Weights of a small GPT-style language model, trained from scratch on English Wikipedia: 5091 steps.
MLP neurons of a small language model. Each row is named by its layer, matrix (gate and up: input weights) and neuron, and shows model dimensions 96-191. Each number is 128 + 24 x the weight over its row's rms, rounded and kept within 0 to 255. Numbers have three digits each. A neuron's up and down rows have the sign that makes its largest values positive.
Before each neuron's rows, "fires on" lists the tokens most often at its 100 highest values on Wikipedia text that the model never trained on.

fires on: "\n", "1", "| ", "36", " | ", "=="
L6.gate219:128134107108122107156108083130138100134118115131120150142116115084142128146146120172112157179104118138112116135101116158115132116104111075146120095102146117102166156097096146115127150110151114147094123154162112145110162142140135112112130155132113135090119122107165108170149108121082133098
L6.up219:138104078154111160121116144162132141168143114093111158147109115147151161103165133146126124167131126126134123118111116100173109176114088164146119153142177132180140146091152109103131179134111122080150198141092158140102138132153114129152180168105166175130143129110136138134157124149130116116

fires on: " ==", " ===", "==", "=", " |  |  |"
L4.gate1110:152084100146142102159138127148109124077144152135143169111144103133098079136079163151134169134126143109155117097135138120136101123164155089121100132094146149075161115099144124148165189111078151092105119113164114166143097113096134096168129147135156136175117169171120135179129091135135137172
L4.up1110:124156119113166145112111126145113127117093135121097124109132097108104083147101158132142134133150159110146108114124145152079123112148161127127088129135129107085099107121160138126132131110150190120116119115115101140083154117107138090165125128097123139111104120178142128137131135152150185149

fires on: "/", "ess", " or", "-T"
L2.gate569:186089086131158142163185109081115075109135141138131109116110134177120146145117156059144157098151160085156143098083156159128126115133106125162071136093166125100167129130106117132174178096161138107113112113148124089109142090121156131130109127157149119131097136193127103090109144124128117166
L2.up569:101132090125105108166133120107102153118144126148087110107116118141161152123112113150135112106094107098147113161058164114101119143148147124174100124129151149115115069138120130113149096106167140095162148131121146123110167132124124137150129146153136095161133153166101148062104119113100146139

fires on: "1", "2"
L6.gate1019:146092145094138103128099114123125153155154165172113116129108126121125118150120112140125156136088120098097106102110107139100131138169071133095134115102116136124129112203150130119149107073158143112142142138117154085118114147115143115166100116149140120107088146118149201131107166131130112108
L6.up1019:104109157099104182162109107174129144117123103125140130147164122161128181098125114137090119162114137140135106134103125143122059111101152146103083142105114121119167103111120130155098152152130144138131140098103161149113148135128116107108149137138137178111116103113118095126097166114136093098

fires on: "ing", "s", "il", "th", "es"
L4.gate1122:127101089100100121095128111148102153164160121115150169117152151162112152119169148136127131153083135150118145129121145141122086128116125149146119122154105110128136157135090145126103150137135122138158115127157101166091147129162128108119106108117161138167115143134121113107119128133097150123
L4.up1122:149120122106082102135134103124148156116167111141140122118111133121104131135131168157115122131104100135121085139150137107127079130113118191136122126143139159107164135129098107119118147160131105157162146109118131136136121147152129157158146101114065131109077142172127176138139116165148127094

fires on: "h", "ag", " August ", "eng", "m", " February "
L2.gate372:169139131154120156145143119154133155098170131123152139132160099126124117158144133121108136142117194098061094123123158090107092140136103109130095108114134100170157122135134118114083105102153119092135121122132108132122149132156125134128131130109127095139117065102135078145074115138138101129
L2.up372:115114133107131110150162158097173108145126115132161126145119127076142105136157111134143122118079102136176074101168126141157111106144128130112152111120154097137065107122110114132092125107096141160092134128154127152111117123105172157140161106119100128169105124086133138132127138108130106186

fires on: "\"", "”", "ate", "ep", "ud"
L2.gate1106:155098128120112099116085122106128134116139123122130134128132107080129128143157156122106133139139116194103138069131151154141125111119130146146093124129104129140097192140136120139104151132083145215119115123155143098167117137146129126132091159168120127147148104103141106128121140136115123111
L2.up1106:132134120096116150100177121122134113085101143148181134104117138101114117137160118116156137107158126148138122128108108148097100121127122141081139119106117156179109143137095109144136132129143120149104074094134127111138111111129138116156130127144098144122129083139094139179118156134141157132

fires on: "\n\n", " of", " of her", " He"
L5.gate400:126121131116086112153126100129122106146141135118150107097124145148111147149105117134129118133097147155116072138129156138139136147092104138124139139177123104160098129108117117156109135092105142110131110092149142130123099127151100178129172086127141124067124149102143106122143113090121140167
L5.up400:167148149121085129112112122147123134128145147125143128120119123128095166128114123120104138129099179136148123123133097143115137157093159110101137122132114121173118128122123130130169138131112141112168077098100173072119121097110133159138190143154116101096119075142147174148122133109155153096

fires on: "-", " ", "-f"
L5.gate185:118146087119153178124107132137100150130093099165183135143152104158164134171075091118096154119124192202091105162116135125124139133098109132145120121099146131135144130121127145112100133144146136136123100109136151166112126209106115130114145117151122152095098145095141182090122106115137130139
L5.up185:101126130106124080116097113101082112140113135114144090122096103120134124090121162140100108096114174116122095198104143127144116144128175149142144078138108099118113123127131144126110172162119175147061128138122111138143138125126098083121114138119120122073167139146074165140149189130160128141

fires on: " \"", "\n", "\n\n", " “", ", \""
L5.gate620:122149111129134114137142114104163069129112123141137154106159144109132165128153169098103128139059147092137108094124116132118129124135140149182093149117166201128093140123157112101111087107156140117079118123151078166066082137116147116155109151139106095143087169180128107136140169149160139132
L5.up620:138119114178177118118079109135156130143141124131147075108112109119099122097166119104134058137104123096074134091136112101125141172168114192134100092115138090104142166165099072158146128101142113149081162088135165150132137124119162140111139175152095135168151154105185121139137094125123125153

fires on: "ing", "ed", "ec", " emerg", "g"
L5.gate112:125093134144137116148102150169166164121156129128139079135176155128129146103123095112139122112128162115152115140116112129125131146161125115124147104133098095169106112166171089147123120141144130138150152124117111143164133101124150118153118176149137096122138138150127131090143109092113105087
L5.up112:127102121132118158137199113132140108124132161119153148157120129107156152106160149124150120142102119139128133113087141134120087105122148128148176147143118150112094116122145123130132120155193142137136140123141105117133142096158122086105116114141138146170119116123133111145138146139153122152

fires on: "er", "y", "ig", "ic", "ch", "m"
L2.gate721:091088125113099111136122140133106142152116137111133089111170200088161154203139110118094157175128147095158118153089126142126112119143139109107108096170144151126088182161135121144130098128176139120166071136128149129138111174116102154134140144122117114124128160112114109146124142158101104120
L2.up721:145135123080103129151140142147122142121116107151165146139169177109108129105108109133127153145126104133135137158118107104129125143126091148142114104116149096137147118120144117156136146086104117119122121152108115168125130140167095131164137129168114118085147160133133103097108144134120138170

fires on: "b", "in", "uit", "el", "ot"
L2.gate484:098146127117133142102091098164094119127156121144132146132114200136100157120130107157130139083136091102161102130106148130133109186149095118117103098134157133111148106100103147153114159116114161161126105131181145132148156193126115151115093143119151128124118129121141120117183110106105123165
L2.up484:122152136135098120091122059192134115079132104118092172153122147115125127195126143121147124099135143114148151139112136117148090149146127144104143072173121141173170134176129113107123113160127152150155109132163144186118145123128088119105100162095150108092098097102156124163153103095112144137

fires on: "\n\n", "\n", "ia"
L5.gate126:143173119095113129083129140189115093120154113092112156087107110138101097186143148139118108154113149123066096183147103119122125118123135115116132106147106097113159139082138089131108163112110150136142108132095102143114137175120093119132132095179124119129133119100134132103157139120116105153
L5.up126:131167130097086147156133110144127161131150108150146199104139121119060111122132123133159127136104129136138125128129114109123132145100137119068080146096110134094164121154104069107157122165161112129179128108106155131119155132125168162146082114143098121139146158165146161102124145136101126128

fires on: "\n\n", "ia", " on ", "ang", "\n"
L5.gate169:089154133132154121107153092104134131130138102145115144134102136129160181117119157174155144125164178110152131144131095122095152141125130099129084147194124146101119151120156152098135122139096126140129114111097128114077118112086111166116130124143129158149138056121175090115144127125116126144
L5.up169:090111128150116117104117125096184132121142119142113128134090116124117085110126126174123148135135075149146107092164123120058142164166138121125134144161082155112143126176175169105129126092111096091156116140125147131147103153109134118147133108162135129119107095147152081112129093137091156169

fires on: " app", "isc", "j", " App", " Circ", "io"
L4.gate1036:101131151097155111117126113144135113148178130118102117126120119116069134137160123113101061092145131146101139107104077155128137124114089079142108108141130126116096131093142129156138133130155146148172090116088132167125145177120130118142108131105124121142080144084116118120137101165137155134
L4.up1036:095123109134109130125072150128112102135118148168132144132120125114146116148106104112135115089107192174110127149124120144107095108108092141153150141119106142120181127154141138132107160132109116149089099058103140140124146131115155135126094124113138160127109128113136125138126130155114167121

fires on: "\n", "\n\n", "ed", "par", " not"
L6.gate1059:088151132163093166137134128155142103137130161086091105134121117089139116126091104121169141091144123119137075114106081121126193104119146215089149167124113112138063153155127148136100114122110106109153135110168115139126137144101124175141108117108096156141096126075109125132117105139112140104
L6.up1059:082153116125150129108068127150158089094115140124137113104105145103135143131111138112137120096142150138101114116105143100114149158141142147132113088179165099178067154130108089147121098161142132145121134100152141151104108135112099102070129118153130081144107100117115138122132112130117123141

fires on: "===", "==", " ===", "====", ")==="
L2.gate457:147121102115147170137131095139112125163085129131104156103101120194126134141093175085172086134146162158112132088121140115120130101168140117133166115115119136142124180102131158148170138143095146161123143154112161124123097127138149081119125129112148144144144160161142108175142109135128113126
L2.up457:112119129157156158172129140157119173130103165116113158102115115108088130123162154087106069131113141149163119123124142162129174118092139151148087125125098108113152132095118154162151122157114138115067102110079136118094102105117124099120154107138124120127148125138198136190143087127152149139

fires on: "uz", "il", "ran", "ar", "of", "op"
L2.gate610:117148150143137126108138128115108123151131116115107145113161113150130117137148123175155152149066127113136107101137132153144104153110094158065178150124114162178145125088118109126100117132175144145152184126105128094143080119111096143098130159190177091144102089117117122097110142115123078180
L2.up610:095097127133103170126098142109118086141145092115120122122147165144157107132126139099136136141136087109126095123117111153142144097113110079117178173101143129115122175134104095117134118143160100128106127084097130107118094102112139105160135165173165084132123090163121131095097108065142142145

fires on: "ar", "v", "y", "ro", "u", "ig"
L2.gate869:093111135157116124148134118098131160126124155122132138116083105069104080118093102171172142154147124087144134106146125123102172145117108141119156132083100121114189141113136127146113103136141148125135120109123127101097135096094101118088129136164111135126090117124160098111157103140150128145
L2.up869:077136147153150084137131109104111177126137156169125095117115125089155132130130111161127095138186140140136136130189142123108142139152146167162176124094111130129148151128120116140141101120115142122143131121147136131133090149111102156076125148152166154092140109103136077114131041106153132133

fires on: "ar", "t", " Christ", "ath", " Kar", "rist"
L4.gate935:161111121147125148093129147148124128163117121116133119118128083103090124115124126117114165118136147141072125095126114136111149149110108134162139187114119098132150128142081111097143143150155126112100150165159143120145089122136108110132103112151122124096111123111144153119185127111105135132
L4.up935:136092134117064162137127135120097102132126102151123123116153114114110155088128103143108115146119117157066115129149156172115121140100142144142178124112144131117134147117103172123134111140158086126130127110120108122159141146139090134098091142139095158090141145119174131142139157138107156140

fires on: " |", "-", " | L", " | W"
L4.gate888:153088160151125177147160088136096179107153149130122114134114159140138137138124144129132150119117146142102124130159122078108086114144134164131110087135063159117133175146167123103157130093101091119138134138132124099123140121098118133121144155121107113163125115101101141166102133136089141138
L4.up888:133160105115088159102096145166139122133142154100127155155143149134169149118170092054103126111125116125134110107122117093140134148111130113089094125132109161136121150095151115130115146123166130167108128108076113133119138069137181127107148099135135122149147120091181162103113102090107122101

fires on: "–", " | ", ":", " ", "ir", "1"
L6.gate66:091148199090075087141128127111122078126162111143143134095141119110143131152128132133140165101137137105153086190115156103127122117142113126117106178098108092186128172132145127124119143146115148097128110183125123133136113129142122128126080182150122128096138113099147095156145105117078132119
L6.up66:136097169127131088102102122161138163118131151157129118120112095141162095147107116152091100121114170137153174078131135116112100174137142143105112177117131125147161149085155142125137084162088139112067190110110125121129142128118134089176116178113150114132132160146095112173182181158124098131

fires on: " it", " she", " It", " he", "he", " She"
L5.gate1037:151138153144097125104125106152108147116120135132117097114142154150166158126097148118137103148125103093115181106141145117142102126087129170135142158104112114132127145095161130180145079159107122149124119112143129134104115145123134139134153120155106119076124099085124148124162108152119125142
L5.up1037:163122137116153148136118085115122173101108092123168128191112124154121130156106148176093135145130126103089147131094139123144081128117117115112122142166104152131085152114116105171186134105117178132156128179104115128150123182130136107116145118148132105138097135143133162144173109147156121136

fires on: " | ", "'", "one", "h", "b", "-"
L5.gate18:167119095092136143072117117140114164114135151147136138142132097137135114091109121162151093134146121105147129127082122113118129096142124160140142149089160111150150099153128133158109106126183130144160086138165102175161154130107134098085144142128150093090074068084109099171131149129119115117
L5.up18:126067149127103113107146124134152144147153156116076107136121092113106144114110156175158135139116100115132114136107150106127131103135108142131111127114099143147152127147119162130185157114122170106140142146106147153099127095119125167098142176137100136144089079141128181094132126139115135136

fires on: "-", "/", " ed", " Ed", "ort", "h"
L5.gate144:129112097134157118147163106101172117114115117134117137104102149177133103158103164125106094173106129151131154121105139141118089118094131149114108087117138148135156146135109150135140083134120078122146125112160148166095104164121146097102137102130118081117079117099156153124122148152104133073
L5.up144:144124172160138137132138142090147115140111079130111129137131074128134124113144152124123107129098138105094109145135156145145161115094104143147097114109116109107101107142122137126149124128129128056126151139132172144143164134084101128135154151119140090119158123140092175149114088134131116165

fires on: "il", " building", " still", " hall", " destroy"
L2.gate826:127090158135118178134158095139134117108075119141113118094144138123120170119126133140129173141139141097110152143115118133107124132099102081123151120110120194111125163125121128147135147106115111131140149084137103145126123138150117123163116135145127142150134140139093173102149112140124170134
L2.up826:138099092090164121118132114113116110159114106090117128140164148158146172100172116161109166136125114063124143163157111133141132109100094103139120137142148171123169165109144159158141177148176142126131174122080167088103127115165137137120098103144182136122149134108079160127134140124140130109

fires on: " \"", " world", "ar"
L2.gate571:123135138141139114118142065110148127089137115129128135095136111175079116140143156115118096164153177107141112082132156077140109116138101154110135112084144115113116127094093138148125129153171146109122149117125151156140074090137137124124149174139114132170127135130134121108150157103102120121
L2.up571:116132141134127164129143158131104101158127153095159141149157149142159134142126128146137122096118161118110152119113128131135100097140116125144126133102109142080096118125110134113116153146188099119120116112117155120127117090121154126155150218106180151132117104134150109042119115155126130126

fires on: ".", "\".", ")."
L6.gate1150:108143109112122114170133149121191123128088161164116141217129150126155127135143188132072108117136145150166142125127124124143119136126144094124100115146124170156119087136099127188161136153111174107158145131122115114107120085117126094145122124140137084105174131123146085131130093094104149130
L6.up1150:132130089095147134128130117127140144130110127157151178095124149125132103124093170108130101135139121161184090120121128092108160145133141104163129095130148152162152103148144135133123138165104156159120147104150147111110133086121103089141084139142177102118135141123111136111144139135140128130

fires on: " when", " After", " after", "on", " before"
L6.gate88:127130115102155115086131131122149151141093113102105139124137161115110153094144131128076116166111156142153177192086176163136150103152132089159115111144110146139097194086127108182164137149124106127117113102152103144125103110149098145142123147154170106192153135126086108133106142128111128126
L6.up88:130087147129145149214131131095131081098133084151139089132113148123143143108158106154156095146145116083094131112127128123121072136161148114156135141152116138087111170107139085150119112150115145123153130131169095145115122133151130133135131116158109130095135146118087125106137137135127139137

fires on: "ed", "i", " released", " appeared", "\""
L2.gate1119:102147169142160103101112131133145127098145125139103164126121127121141124116110109134135124095109158155110161155128102135139113093072158119126139207117116142122108141118118118108064176134115097150105164138122153143148152114144104131124147101142125131154099123128132140095115128125118131158
L2.up1119:096149131124124102100098100135143140096135177145161161147165109117142116109128151117144096086101149119167115130132152115097104149094176114151137175075129142128138107119112135107117129146151057139089180145161092116127140123123108086168115140157125110110138120105146184104126119159109126175

fires on: "ol", "ur", "ell", "y", "u", "a"
L2.gate127:146113149126101155151123159107085131132155125163143122142115091147159107154134143124132128089118119147122111105172117139103163112118140117111097151131113137119156145095198155114113107120125188155137159166150186102129109074115093104112128142123150108147113145142157072102145099108181128151
L2.up127:135127137169104145144114145128097161158176119137136145113131144100084152140087156163054154107111137150142162110160171145143144131122121145115091129125110133090113160076144153102121134166167145095153127139165156133123101110149166120122165110135121128073097059124123134132063105081142110149

fires on: "le", " | ", "as", "os"
L2.gate499:158103087127167131157139156115133103113186184114108124108146095122131093107110157107151106132108147113100090115148132125100144110113172113123176141129155114129148140119099145168073129137101162166117115118155056129091090085090156162115153157135075136135120140173177095128118145144135182148
L2.up499:185076112129138129143107126101129104159148144141068177110106149121117096166138136118148094154095139133134122143139183056114180126086144114146154167100146147150100121129150106101112110141154151150115101105124085126109121095154093146142150107135107082153140119145182133135098152115124142137

fires on: " up", "ip", " down", "up", "p", " lyric"
L4.gate1015:154102098127148125124133118160129118134149102137130146140138150122113122115139138132131133092112150138113112119105134133129137130158195122139146146112165099102110119088100137112136130102114108150136126155136126144130155116138159114180138091109117126152156125138123099097118105126132111138
L4.up1015:138120126118138133136107102137135140110121127126135102146132151091109151159137139133135152143135123105129133154122117162134129070130152141123110102129115088113117172150164120141150140090157166133162129142163089122096117131093149175111121166145134158125144126124153129117143118094137116141

fires on: "y", " =", " My", "===", ") =", ":"
L4.gate263:129184114132146146132133139114095152114157161133127151128107156116118143130094053095128080126102118113097105117130144144131143135114119155116113112103144122163160156157127151150169126127099095083090152175171138142119117158099108164137080126126126117107150131129088120152124134125141115193
L4.up263:109124131159186082105134103114117122134146172137131136105102131116103149109121090094124117148147127123129150143139128146129151094120161115163077142108085145107134121107133157129148120120124141078110092161092135121148127113109134111189120097146119145146080146159075142147126122136122134123

fires on: "est", " rest", " port", "ast", "ist", " cast"
L2.gate513:171146115142155154137106149111142149107139185133108083210140098153092133127099091153151105122089115140117101144091113161170121105085125116192111135104105110169131130120108110122125136097117170086108103117129134118135107185153147129119126138129108126154140153099152110152118134133143119135
L2.up513:127103119135133122100165135180115104131118178086156130160147105147100121103129167112113095098167082123132151148163107160135167125095150085161090114148126123152142133154105083160084139097111161120111134166173079096113066171155135123154093122131131105155132117117137144087151110146069140116

fires on: "\n", " of", "one", " offic", "ors", "writer"
L6.gate846:128137113146106139129130134118100118170125085103144148124108145148132134115122120101146104153145159149105145115146128138113130101102126123141167114147080110084121090093140112160121093174119150166104142103144109120121161145148071128063159154142130146125085088122146120153097123077111127137
L6.up846:120109127141154124114155107132128078119135135133135115101132161155157145154154087103083118098122148129165153099129142154170153105140114147177098171140124153088137090126120104164168139165121131136127144164099131117126129125130109141144142076082149144125099116117140156129096133108075144136

fires on: "\n", "\n\n"
L5.gate264:139125092112096132146162120142125092147125124099126130116115127114160108149120108123134129133096112117175098136123102096154137106161105122156139144155106087148132115134134082154135107132082130165136088166134141140161148081160075102123130126136126111124135113169127102112126168105109168086
L5.up264:130124139125107135096082100135140115163127145125138159125102139112162123167106177098111120121128146140095087131130120164093132131142123075096117149140148143139096102118145093109148160135115130119124113099165163147122118146115197147109117144152144162099134129191101095126112126125155144099

fires on: ".", "ge", "at", "rit", "ance", "y"
L4.gate485:112156092119152099141135130117164139138109124154180111143148141159121100131087171130094138134099133108134134114125127125113123145120161141106143132101109114133113127149106137105102124136140154123098131106139117107101121168162151117103111153096097081140130145091179089129125121096116148157
L4.up485:136150097098159128156144101165150132101151136155122118113116118130173121128112115128112151162089112109139110080118117108112139171154117111111150105140136130119138063099160166135106096123088111141133133099099105096109155109128139122133093144169120128104117088118134135137163147120139110150

fires on: " Ab", "ab", "in", "b", " ab", "c"
L5.gate555:097140108111138122128132119098154097159151103134118125091108102185138137110121082104103091070071177146130126109143113142116147164119100122143132111120175153144174141104148136110139133089140106109123148142159094119133128118122147131117098104128126153104145127132137126156135131131108088152
L5.up555:159180137114111079084116124098117105095095138158127126089112128139167125144098123119173167123110142175096129121083118093107078123144140137131096118143078182122144147155091127096102125163151150131094108123126140138117138126122152157079095149112197103137150101105105128116115152113123140151

fires on: " ==", "\n\n", "\n", "==History==", "== History ==", "=="
L6.gate42:129084125122123110152167088139105094137116111117122147130160125075147141136151140092168122129155166130113122100150103073115155164159146163142120181133147150184134157136160132125100152148143103114123110109159134131128129162116078122124124133118133119118083106134084137116135115105136190114
L6.up42:085166140154117079099129106133124088140100142136147116119120151072157154119100135142085094149102111119112131125118102137082099159137168137166106150158170103120137120134144085142150108147099147126093114132124123104128123101132157124131142136135178145122161130146121159138117147121091189138

fires on: " After", "f", " after", " found", ", after", "Follow"
L2.gate995:112169101180154141114103136155127148120139143103154149179194189142108129143143123122101142140086134152143112166126135094109135096130106127133110122115165109093159162153127185153189139095150114131120125105164108152107108163142129133123138140112138138112148158135140116134155138192133117145
L2.up995:101119097123089104133160153158145120124172153116139097122118160093182127090111108170144083125122148133170130139148133116113161146143109138173163115121150144120146126095164164127106113157116199118140094117160107123083120101122110109111135154131150103074140134116099112128125188134096139125

fires on: " all", " All", " it", " he", " household", " we"
L5.gate290:087103146127120103119139137120124177184163118128125137129087107161157127128122121147129132155128113076134156128087141110148138141134130155125125112186145109157089118188105139133083151119087135125117157168131153122117118147140128102110176128167107152104107089113123168111087126134157163127
L5.up290:143109179114100160142156146128138177141128086135158112150076148122113114145111128121106142126120114120128135159152157163135140130129120125107158133164142122125094144145110105104195154129130136120112113140129113126141137161130127148117108137100110164113164076100142173136130117115162127155

fires on: " ", "-", " [", " |  | "
L5.gate920:134166150135114127114151141139106113144128120121111092122155144098140126124121095113117126082114141132094171129134089137133116149084095111194132148151108145110113125113120153141180108132111151130078125108124155154150112128104185147116146104126090111114095084153118170148157151124138080156
L5.up920:120141141121152107108133086126085086144127154101151068161119097128151112151124100150152143120164143150096109179151092158148125118099117101151136131142135119172094136151162140123125132129137150118130181146104150151113157106117125091138127085164149151150129131142166151114180163095099089147

fires on: "ic", " on ", "est", "- ", "ch", "ad"
L2.gate732:095128132160130111144154152130127138146095105133161119133177143136176143156135154098107120133134115103130150118143162130133138132169160160087132107072150117074129155132124131150134148116143107115162134160162145111121106101142075116135102127108167093140131103089150095168124123141087120140
L2.up732:125156096152098110128142131124152160155097116166125144117209088123158149148133164105141125166120106102174154133154103133111132126118127149115145106074143154150132126119154186155136163137158144099133191101139166152120108104104085117140091109098110144120146093115139111138127135133080138135

fires on: "'s", " and", "'", " Her", "er's", " his"
L5.gate871:133132137170106112160079151106116143156122132126096152123142082102101120132107148119149152118142128114145116129107117118119160131140114154132130121128134121062105149112143107157124073102112152142099127103145111161196145152166120110161149146146098127091098147085108145128132139133125148139
L5.up871:114147106145146140118129114168126141111154132118160110144154098123102102120073134109116125172172160134144119125067117136140134127116150159137090151138161125138153112136152097155117157127138097104120158109112143091159134142151126138116147151150083111094092146109110129111182134135147113153

fires on: "on", " (", " or", " For", "or", " before"
L5.gate928:102140143086063190150104099176124091137095129124137128131160176094124092072094108164139128143081104107104132139129153166139121144130106113107115142113146147107135122144129099141164156109171155130146097112139087116131107141122109095145123139121139151117132123121122119126112139095159081131
L5.up928:140081135107125159154141096089121144068156120146087111078111124096166172115083142158147114143094152088105128121134113113108124086155165126158116116116101109100161125109126106131155131141113143138166084120111117109120129111122156098125124173098153135126103152142099113158092122160130112120

fires on: "es", "ed", "ing", "red"
L2.gate949:135144124116109140068133118165134128163120129130104156112159172163147130119118102098133147134121137147097136123128142131087130141117127104158090113131106115156133134114134158146084114106152120119114143151126163105112118132155141162116093129134105150106103187122150139110092135091103107147
L2.up949:134106159129112140129110093150100134122167142143165134077140148165151165134099109136114164124117141137160109153144147084108153106119147129162153121145120140115122147154119155107148122133124134077136134088166129083142106145115138125134111131134122126101082113170121135179135107144106132128

fires on: "'s", "’s", " his", " my", " His", " Her"
L4.gate112:076144179119169149164110154117121091114090133131133137121099073140093105116113137100146136129145158108158134120146155113099166135132140133151067144137141102166112107154128136168124112109123127111099119101147084114140113129133158093100186137155106108094092138131136130130121136153110103115
L4.up112:081138131205099124105139121118125115118154127088129114141104141089127161132093127135125131125113115178125119133114136099101129109158126138089099130093170128106140147079134173132152101155137125122176147122135133121161137143126156148117126161155095102090158130137172108081166119151130123134

fires on: " Award", " Awards", "enn", " award", " earn"
L2.gate318:200179154193161114124112148123119135129147134116108168160109135148123099114123154149148165104148159170094166149153147127103094154139175144124138096128166114092123145103127125133110178105156126148083138148149143118147171149126111122113129135139158157134115093129157132134127162096153126169
L2.up318:144143097135151120099143179103170150108169139156146165139146106125113121105154092138138115133134089167166143135167138150110091142129137142119139168131156120113110139076104162104113132138103090122113123148135142103127137167107126117128091134110123096084138090135100098079153151151161118096

fires on: ":", "ant", "ow", "ast", "est"
L6.gate573:124160097154100146183095147124127148102123153124182131120120100112140120116122123123115122091133146113112141122149122137087139119106140108183134137115116133150113176139093150123107140084093124125122140108162096148140114159118117159156085135116132087103093145141107160173128123167085154070
L6.up573:135132143129132112097100128135118160114167132124161132142119093156156111107145126127132123167137149100111140074158124110137142127119126118139123094105094104123137153140127110132138132127122128119113141145157117124128091101123129122145092126137142132087145139123163183134130139130101133104

fires on: " | ", "en"
L2.gate674:125125152141146148174173143158120115122131145117087145159165127120167153125094146147103153137109138140147122124162124122085117128108129103133147114172141119151138152164148136178079132122112136095059154124085144116088115093133136102121127145093130145114148124145146128177115137149121167125
L2.up674:120158140105120110118145123168147125151113131124111141138126110129118099114160108156178114142117103131089106120113154138131134086143115146094129149168146132124122111118147101090105112125146097133120161169118077111116168157088142137130154158140124152113091148126151121130152134133119149130

fires on: "2", ", ", "1"
L5.gate998:119083094120121114129153088173146112094146135140141131138112156138129098141132133150137138115070079110118111115139114150135116113142089072123133096132089135092164131153108153089126139134097102119082110130159122133155102109113081147134166139062137161139090144113139116131128122118112082154
L5.up998:129149134118065143133130126121164152134124117075126141084136150127146143117110116140118143148141175151095148123117151141132109110127131111174099096095112175110152123119107119157149150112117125081129166125115106133134153112153134147157131148111127148148111056087118140142101151130126156132

fires on: " v", "ev", "p", "ial", "n"
L5.gate761:104177125094191164134181122150097136142155127133149155154144138114133113101111118155138115095149127126101126099167110171142167156150144149157112103096098173128102117115169133166133148100099143128124111140159123088109114135172129135128118164082102133112119111082133133126142127108109150099
L5.up761:110137140105107113172088074137114089168115148142120133112125131084113121130125131113163132169092128138138101146115123129134145132147154069122122097086128170107106157128165122126150148124126128127185117126154121107150071129141162108172148135096094168152160117078097149153123100171141112069

fires on: "\"", "\",", "”", ",\"", ") |", "\"."
L2.gate438:132147115098152179132090114145154168125109167093148169128151122088140136143131153076129101143111134121125159102131163136105086128121127133109116094108126116174127138145135159150126168141088127142118113095121134158078122169226113116119069107120138115108158124088120147142122088129115122156
L2.up438:092144134119166111081111119101139130124119115125101119122156100139088096151079164045131121080128130144085139098156056128150122150188177125143077119114143161153133148121124142165131139122126161142133138101145143133063137112117161096170130132141158174112080144132116122152095125146135134126

fires on: " | ", ") | ", " |  |  | ", " were "
L5.gate718:134143128131145107124146108157160146142127123104137142090124124187149124180133145101127176071131123190157105156083122132090084135124108127146154118174120103166120095125188131157125134115140125125108117115108140110150134106102091157093174148113132167106116147153149147115139084143099129118
L5.up718:145137144134118095149121126159116154136127098112117114120143079116155120133118096131153132092084126078139147135140153142078117141098098127158150145158174099165185125121162096147111152149083121113133153124096148161100147115133129131135120128086121137141124159135130162097138136154147112118

fires on: " |", " | W", "–", " | P", " | S"
L2.gate1028:102134119106167120121182115131093148138114148174119143175169148098176132152086155130126084084119115112134141148124096132112135128096107153098107116080112121107104169131136131129131136089087140084136123149126148183165147138119143114121153132131172092136100159096131123134146136121094108102
L2.up1028:122135129097127138145127108096132098106129111148125151177118121097113116141129143109138101111176121166171154093163139131128173170107134118127123128141104140140150191134142130127105125171130124137082093112098137126089080081126142137119117137105167107133152099079168111149143149107158147111